python train.py --head_dim=64 --norm_eps=1e-05 --positions="rope" --init_std_down=0.0 --lr=0.0158 --lr_mult_o=4.0 --lr_mult_down=3.0 --batch_tokens=131072 --train_tokens=391000000 --steps=2984
MLP neurons of a small language model. Each row is named by its layer, matrix (gate and up: input weights) and neuron, and shows model dimensions 256-383. Each number is 50 + 10 x the weight over its row's rms, rounded and kept within 0 to 99. A neuron's up and down rows have the sign that makes its largest values positive.
A block is one neuron, or neurons of one layer that tend to fire together. After each block is what it responds to, as a language model described it from the Wikipedia text at the highest values.

L9.gate102:41 50 70 47 31 40 48 45 54 39 35 51 59 51 44 45 45 49 57 52 48 73 53 81 50 55 51 55 75 65 39 46 38 48 39 63 60 47 63 54 50 46 61 37 51 37 73 55 66 42 62 66 62 36 71 39 43 67 58 51 43 42 49 58 58 51 33 52 55 43 55 50 41 40 55 69 52 47 47 41 35 48 50 40 53 45 57 41 56 45 73 62 65 38 53 44 32 57 46 53 55 47 58 61 54 55 40 60 62 55 50 42 50 65 58 62 55 42 34 52 52 35 57 52 68 57 44 64
L9.up102:45 33 56 57 43 44 46 75 49 38 49 56 56 53 41 37 57 65 32 32 59 64 55 58 56 50 42 59 56 51 51 49 56 44 53 55 44 58 57 58 50 61 57 43 55 79 52 51 65 58 49 56 58 30 47 51 55 49 66 50 40 42 51 53 45 50 37 51 70 55 41 39 54 47 43 49 75 45 41 54 49 60 55 39 66 33 36 48 43 52 69 46 64 58 53 47 17 67 56 55 55 27 67 43 49 36 41 43 45 56 48 67 52 70 60 63 61 44 43 47 59 63 58 51 44 54 44 66
L9.gate355:42 51 47 51 60 44 48 46 64 66 44 56 40 38 47 48 70 43 56 62 43 30 50 50 57 46 27 40 45 57 48 42 42 52 61 80 23 57 51 65 54 70 45 59 47 42 60 58 43 44 56 56 48 44 62 30 43 48 64 41 48 56 46 43 47 44 39 55 45 55 57 52 56 51 29 60 54 48 45 46 36 49 39 59 47 45 42 48 52 39 53 52 51 46 46 44 50 57 62 44 69 24 52 31 58 41 59 63 51 57 50 46 54 54 68 37 43 41 42 52 52 59 61 22 58 66 65 47
L9.up355:56 36 43 58 58 54 44 59 35 55 53 54 52 54 67 61 55 46 42 62 31 44 49 45 52 26 58 51 41 42 43 46 53 43 50 49 52 46 59 43 29 47 39 46 46 73 45 27 45 32 42 52 58 52 47 48 57 49 55 52 46 57 61 50 52 40 46 62 48 52 61 49 44 69 60 63 52 37 57 63 42 46 41 48 67 39 41 55 51 45 47 55 57 48 40 50 57 59 43 57 34 41 54 39 42 47 44 57 58 66 37 45 46 64 49 62 52 31 45 30 45 51 63 41 58 67 53 42
L9.gate498:61 51 68 53 40 44 75 45 52 58 58 51 38 48 41 66 36 50 62 56 43 51 25 48 42 52 47 47 39 58 41 56 35 54 68 52 23 55 41 63 58 51 53 46 51 47 47 45 35 48 47 59 43 40 31 49 54 44 52 53 49 64 56 51 43 50 19 54 39 47 42 54 63 54 61 50 53 51 44 49 31 42 40 44 53 55 60 47 51 43 56 45 54 41 62 55 62 44 47 40 48 66 52 43 37 45 56 47 51 29 80 53 36 45 52 47 38 55 48 60 51 49 70 40 60 67 59 43
L9.up498:59 51 51 39 54 51 60 44 76 67 59 56 64 63 55 45 42 36 39 51 54 34 30 51 55 38 42 43 57 65 62 35 38 54 59 59 48 61 43 31 28 37 51 57 37 48 49 48 57 64 57 38 43 52 47 45 43 60 50 28 33 44 26 54 46 47 24 45 46 56 51 43 58 66 59 43 46 37 73 54 44 43 35 37 44 52 40 60 54 47 61 68 42 37 47 70 62 54 61 46 48 36 54 49 70 64 43 54 56 53 52 45 31 53 51 55 52 69 63 52 56 57 60 55 47 55 61 50
L9.gate501:63 47 63 57 55 38 35 56 48 61 50 45 35 62 41 57 42 44 54 49 53 59 47 43 47 75 54 45 41 62 54 55 59 38 52 45 62 54 51 65 46 51 54 63 69 49 47 53 56 55 48 42 44 45 48 44 52 54 40 50 62 42 55 47 65 52 47 36 50 30 45 46 54 51 39 39 54 31 38 47 57 55 44 26 48 54 63 43 48 57 50 57 57 57 55 45 44 53 42 48 76 48 56 44 56 52 52 54 46 44 51 60 41 52 50 58 59 42 57 33 51 52 59 50 53 48 38 46
L9.up501:58 51 43 62 49 67 57 37 63 40 43 47 57 48 61 64 40 41 48 51 49 64 54 46 49 53 27 63 58 53 46 60 38 64 43 52 59 61 39 45 64 59 40 63 60 50 61 39 47 55 66 54 35 49 44 44 45 47 54 48 34 58 44 59 39 53 38 27 49 33 43 55 48 54 22 39 54 29 49 58 47 64 51 28 68 33 40 52 48 43 63 44 61 46 52 59 53 41 57 71 62 38 46 39 36 49 37 53 47 49 51 57 56 51 60 64 66 56 53 35 61 43 55 46 53 39 51 46
Responds to: Middle subword fragments inside longer words, strongest on "au" in inaugural/inauguration, also lati-t-ude, convenience, Inscription, cytotoxic.

L6.gate12:47 43 55 35 63 47 43 37 41 57 39 54 39 60 54 48 53 70 40 50 40 52 48 50 54 52 63 59 53 36 60 42 68 38 50 46 51 51 45 40 32 51 49 30 49 59 45 34 55 29 31 44 60 49 43 44 43 49 51 64 62 54 40 49 45 43 46 33 51 56 53 62 70 45 52 46 42 43 45 49 50 41 46 35 49 53 54 42 66 53 51 44 66 49 50 30 40 48 38 48 38 46 58 33 58 26 40 57 40 61 59 60 48 53 40 41 38 50 53 45 50 54 43 57 66 58 19 37
L6.up12:57 42 48 53 54 51 34 42 44 42 46 54 45 67 41 48 43 58 55 37 44 34 42 30 68 53 46 48 45 37 45 50 50 49 58 60 41 50 32 63 49 39 61 49 53 60 61 18 57 57 47 45 47 40 55 45 53 55 63 31 41 55 56 36 35 40 44 62 38 52 43 54 53 66 52 52 62 41 47 53 38 70 54 22 64 57 43 27 40 38 55 59 46 53 47 43 26 52 38 49 43 59 65 44 45 56 56 44 57 56 57 42 48 55 39 53 58 69 21 53 43 60 45 52 55 57 36 49
Responds to: Word-internal pieces that continue a word whose first fragment looked like a short word, e.g., in-au-gural, was-tes, has-te, via-bil-ity.

L6.gate227:38 46 51 27 54 46 48 58 38 38 59 48 55 55 45 49 45 55 55 68 79 36 61 53 60 44 53 57 63 54 59 43 51 64 42 71 50 56 49 46 38 44 30 50 46 50 53 56 42 57 34 44 73 38 48 41 44 52 53 48 53 36 39 53 62 69 45 55 40 69 53 30 41 46 55 56 72 51 43 43 41 46 44 55 37 57 47 29 37 23 68 47 36 45 82 57 46 42 53 56 53 43 58 60 43 46 54 44 46 36 58 53 36 48 34 54 41 57 49 44 44 52 48 51 48 42 36 58
L6.up227:45 55 50 47 42 55 44 65 30 39 55 49 47 43 69 52 62 44 39 45 49 47 47 43 47 35 44 49 62 40 53 42 48 61 66 50 64 49 56 50 44 32 30 42 40 44 53 67 50 68 56 48 53 46 39 34 43 52 41 63 51 72 61 33 63 34 61 37 41 46 56 42 38 48 64 46 59 39 59 32 69 76 51 39 46 54 47 45 50 58 44 45 68 48 43 46 63 46 61 46 35 46 53 51 45 67 48 52 50 49 64 55 45 35 32 70 54 47 59 46 49 36 47 39 51 52 56 52
Responds to: Tokens that end a sentence, caption, or table row, such as periods, line breaks after captions or short descriptions, and newlines after a closing table pipe.

L9.gate253:50 43 53 44 43 36 39 68 35 65 40 49 67 62 48 60 50 43 41 55 59 50 78 45 48 48 49 46 37 53 52 54 39 44 42 37 44 47 38 43 57 56 52 60 49 56 44 52 42 57 68 53 57 33 51 44 55 58 60 64 45 55 48 57 43 55 47 60 58 38 56 47 58 42 44 52 51 48 40 36 62 58 58 61 47 42 49 55 54 52 48 39 48 47 48 47 39 48 54 46 62 68 39 64 44 53 45 40 29 43 65 59 49 55 54 51 30 52 67 37 41 54 63 46 53 48 58 43
L9.up253:49 76 29 51 45 56 49 41 51 39 56 35 47 48 64 58 40 44 55 47 64 62 69 36 44 45 62 33 40 47 48 50 48 57 59 35 55 52 52 50 57 39 51 59 48 52 52 40 54 58 56 59 54 54 35 70 32 29 57 53 64 52 69 42 46 60 78 44 49 50 52 48 53 60 55 34 39 42 57 30 61 48 59 35 65 39 53 43 79 39 50 41 34 53 54 48 47 65 37 40 58 40 63 35 51 42 60 52 56 39 51 41 43 55 34 54 35 63 50 43 61 61 42 67 49 60 52 53
L9.gate307:40 55 39 44 57 39 46 56 62 47 65 50 49 59 54 59 56 63 43 60 40 51 59 56 43 60 57 49 48 53 57 55 57 45 55 43 38 45 36 72 59 50 47 51 62 50 45 37 52 56 40 53 53 48 66 46 52 47 33 39 49 44 34 62 62 53 59 44 71 56 35 55 48 69 59 39 51 28 69 52 54 56 35 47 52 41 53 46 42 60 37 62 52 46 84 56 55 25 55 78 44 50 58 68 36 34 45 57 51 53 50 48 52 46 50 44 59 66 39 45 67 52 31 49 52 53 58 61
L9.up307:54 47 36 31 45 30 62 63 51 58 33 48 53 38 55 73 57 37 60 49 37 42 43 54 48 46 55 55 59 46 53 41 36 53 35 44 35 54 50 69 49 45 35 39 48 39 44 38 54 45 42 47 61 46 60 53 52 41 70 51 53 72 45 46 60 56 67 46 38 34 43 41 56 62 36 51 60 40 51 42 62 48 46 60 55 49 32 48 59 51 46 51 42 31 61 31 46 58 61 54 54 39 30 55 60 40 39 48 59 60 47 52 62 49 57 51 49 67 45 38 64 42 36 52 57 47 49 40
L9.gate465:49 46 55 48 59 55 55 69 47 43 60 53 47 41 53 66 41 73 42 60 30 47 65 47 61 57 44 51 54 20 40 48 50 50 53 46 44 40 37 47 44 68 66 53 54 45 64 67 43 53 46 49 56 43 52 50 52 67 62 43 50 51 50 63 43 47 52 38 39 40 67 30 74 59 46 47 56 51 45 37 55 56 39 59 57 37 56 50 53 58 74 47 49 48 52 40 53 41 72 38 65 39 68 56 63 50 47 46 63 52 64 50 40 45 53 40 49 31 35 53 56 50 44 52 57 64 41 38
L9.up465:45 56 64 52 52 51 40 50 44 56 50 63 49 48 55 63 55 40 52 51 43 60 59 40 52 50 56 54 58 22 49 58 53 46 49 53 46 52 51 44 40 61 44 62 55 58 68 45 64 50 43 45 62 38 46 58 57 38 49 39 49 67 56 61 53 37 43 33 62 37 35 65 53 49 44 44 48 42 70 55 63 68 42 64 60 55 55 51 45 51 67 53 41 43 41 50 55 51 63 29 31 44 56 50 58 59 62 48 53 41 55 62 57 69 70 52 53 43 36 44 52 64 74 44 64 59 53 40
L9.gate507:54 38 40 43 59 57 52 60 41 55 56 43 44 62 35 55 41 45 46 41 49 47 55 39 54 50 36 51 34 43 54 58 43 62 42 60 41 65 53 62 35 31 57 52 44 48 50 44 57 58 36 51 37 30 49 53 50 54 65 54 41 43 39 60 62 65 67 55 52 34 48 50 39 55 56 63 54 31 45 44 42 67 44 61 52 53 44 36 43 41 60 58 42 34 42 64 58 35 54 57 43 38 54 53 31 48 56 48 65 50 57 44 60 55 64 46 40 31 41 48 61 48 45 36 55 56 57 45
L9.up507:44 51 52 40 23 56 35 52 45 59 62 57 44 55 59 29 42 49 46 70 33 39 52 50 35 52 34 42 69 45 73 50 53 55 53 59 66 57 57 53 52 67 59 58 64 46 38 52 56 40 50 50 51 50 43 75 35 52 48 33 49 77 33 39 54 52 60 51 64 55 38 55 56 61 37 47 58 58 78 38 43 46 42 49 60 47 60 54 51 63 64 58 74 67 62 51 40 39 55 34 54 47 45 55 59 53 65 44 58 41 56 40 63 61 56 50 51 49 39 48 61 59 38 38 60 58 58 59
Responds to: Periods inside ellipses and dotted abbreviations (. . ., a.k.a., i.e., U.S.) and decimal points, plus mid-word pieces of uncommon names (Wasserstrom, Sofoklis, Jagjit).

L8.gate71:53 56 44 33 59 49 46 53 39 70 39 55 46 52 46 39 56 41 51 60 43 51 48 69 35 52 53 37 42 52 69 67 48 44 39 56 26 69 54 70 45 55 66 56 46 31 51 41 38 69 44 48 53 59 51 61 67 46 51 50 45 63 37 41 69 45 52 50 57 34 41 71 49 48 56 35 50 57 51 49 47 51 37 60 38 66 58 52 65 47 44 50 42 48 67 37 37 50 49 57 43 46 49 53 26 59 49 47 37 45 62 52 61 46 51 53 40 43 76 55 57 36 46 44 44 45 44 53
L8.up71:39 33 61 42 56 42 48 43 67 56 59 46 56 49 49 41 52 55 47 37 72 49 51 34 29 74 50 58 52 65 50 56 60 33 53 61 46 36 41 64 32 57 45 31 54 49 42 48 32 54 38 58 64 51 48 56 48 58 43 51 59 33 50 62 61 67 38 63 61 50 77 53 49 48 41 53 44 41 39 46 53 25 37 64 65 21 55 54 71 69 62 39 44 56 49 44 56 47 45 65 41 54 44 55 48 52 48 39 40 41 61 41 65 49 56 60 42 64 65 57 44 49 58 46 47 41 54 58
L8.gate241:54 44 54 59 48 48 44 48 52 60 35 49 44 56 37 48 48 42 40 52 61 35 68 48 50 61 58 52 55 52 57 44 38 47 40 49 52 52 52 53 58 40 57 40 38 55 45 52 59 51 42 59 50 52 59 24 42 61 45 61 38 30 63 36 41 61 55 50 49 46 72 50 40 52 44 47 53 63 52 49 60 55 30 54 53 54 59 63 53 47 48 64 47 58 56 51 57 36 62 30 52 49 56 49 60 34 45 36 63 58 50 20 40 65 38 56 46 52 50 32 46 70 49 60 56 42 32 48
L8.up241:50 54 52 53 39 39 57 38 51 38 50 33 55 69 40 61 37 50 44 39 51 55 83 55 51 66 43 62 48 54 50 54 43 33 53 55 35 47 43 44 45 40 50 63 44 57 47 42 34 31 36 52 53 44 41 48 44 33 53 61 58 35 43 44 59 51 56 49 66 35 50 59 54 56 36 25 45 61 50 57 51 59 50 47 65 51 43 58 36 42 52 54 52 54 58 43 71 32 51 49 51 57 49 61 45 48 47 32 40 57 46 53 34 50 61 43 44 37 39 53 55 51 61 49 46 63 37 57
L8.gate403:46 51 54 47 49 50 61 53 32 42 42 43 51 54 52 64 50 39 45 50 44 44 48 49 30 45 50 38 54 51 67 44 44 52 60 55 53 44 53 35 59 35 49 48 63 52 60 57 34 38 55 80 63 56 55 66 45 34 45 43 42 53 75 19 54 57 45 44 68 44 50 53 31 34 41 42 49 36 43 32 39 51 43 65 70 39 50 51 43 40 46 24 42 55 59 31 47 41 51 35 59 49 65 52 62 41 45 37 52 42 52 39 46 52 46 46 42 44 58 43 56 62 51 53 42 50 52 55
L8.up403:46 53 44 39 68 53 48 73 37 45 45 59 53 55 53 52 70 51 47 72 78 66 35 49 35 36 56 42 61 52 42 56 51 43 58 45 53 46 45 56 37 40 56 36 56 49 39 48 45 50 61 42 49 50 50 37 59 54 62 52 64 47 43 41 46 52 53 49 49 47 48 47 38 51 51 58 69 62 50 47 50 58 48 51 47 45 56 57 58 33 62 67 47 44 64 57 62 64 39 58 62 56 60 69 36 37 62 32 49 39 64 36 42 54 47 58 38 66 54 49 59 64 70 50 63 66 45 42
L8.gate437:37 64 56 44 43 24 41 66 45 50 38 44 48 56 41 54 56 41 51 49 53 48 49 59 58 47 53 44 57 52 50 52 28 65 43 76 50 52 43 60 46 60 48 75 47 49 38 68 41 56 66 65 42 58 57 43 56 59 61 55 55 46 59 38 62 59 42 46 51 45 54 56 58 47 37 37 70 51 29 48 65 45 58 36 51 48 53 47 39 33 50 43 38 74 45 58 39 37 35 63 60 43 40 50 50 45 46 51 60 39 43 49 17 76 33 64 50 44 57 38 68 37 45 43 61 48 44 57
L8.up437:56 46 53 45 51 45 32 43 59 44 54 62 61 52 64 50 55 62 66 50 78 28 45 63 53 40 63 51 55 45 50 58 60 37 65 43 50 63 39 56 35 61 62 43 57 64 55 48 62 42 40 56 44 58 43 47 37 43 63 41 29 49 47 54 38 52 42 64 52 52 51 44 49 46 59 44 35 37 45 51 59 50 42 73 42 36 42 68 49 50 53 65 52 48 60 48 60 38 33 62 46 55 43 53 66 44 55 35 41 55 56 28 38 50 69 37 35 66 56 51 50 65 49 52 53 73 44 47
Responds to: The period ending a sentence in Wikipedia prose, including inside quotes and ellipses, e.g. "gas leak.", "Hawk III.", rarely "?".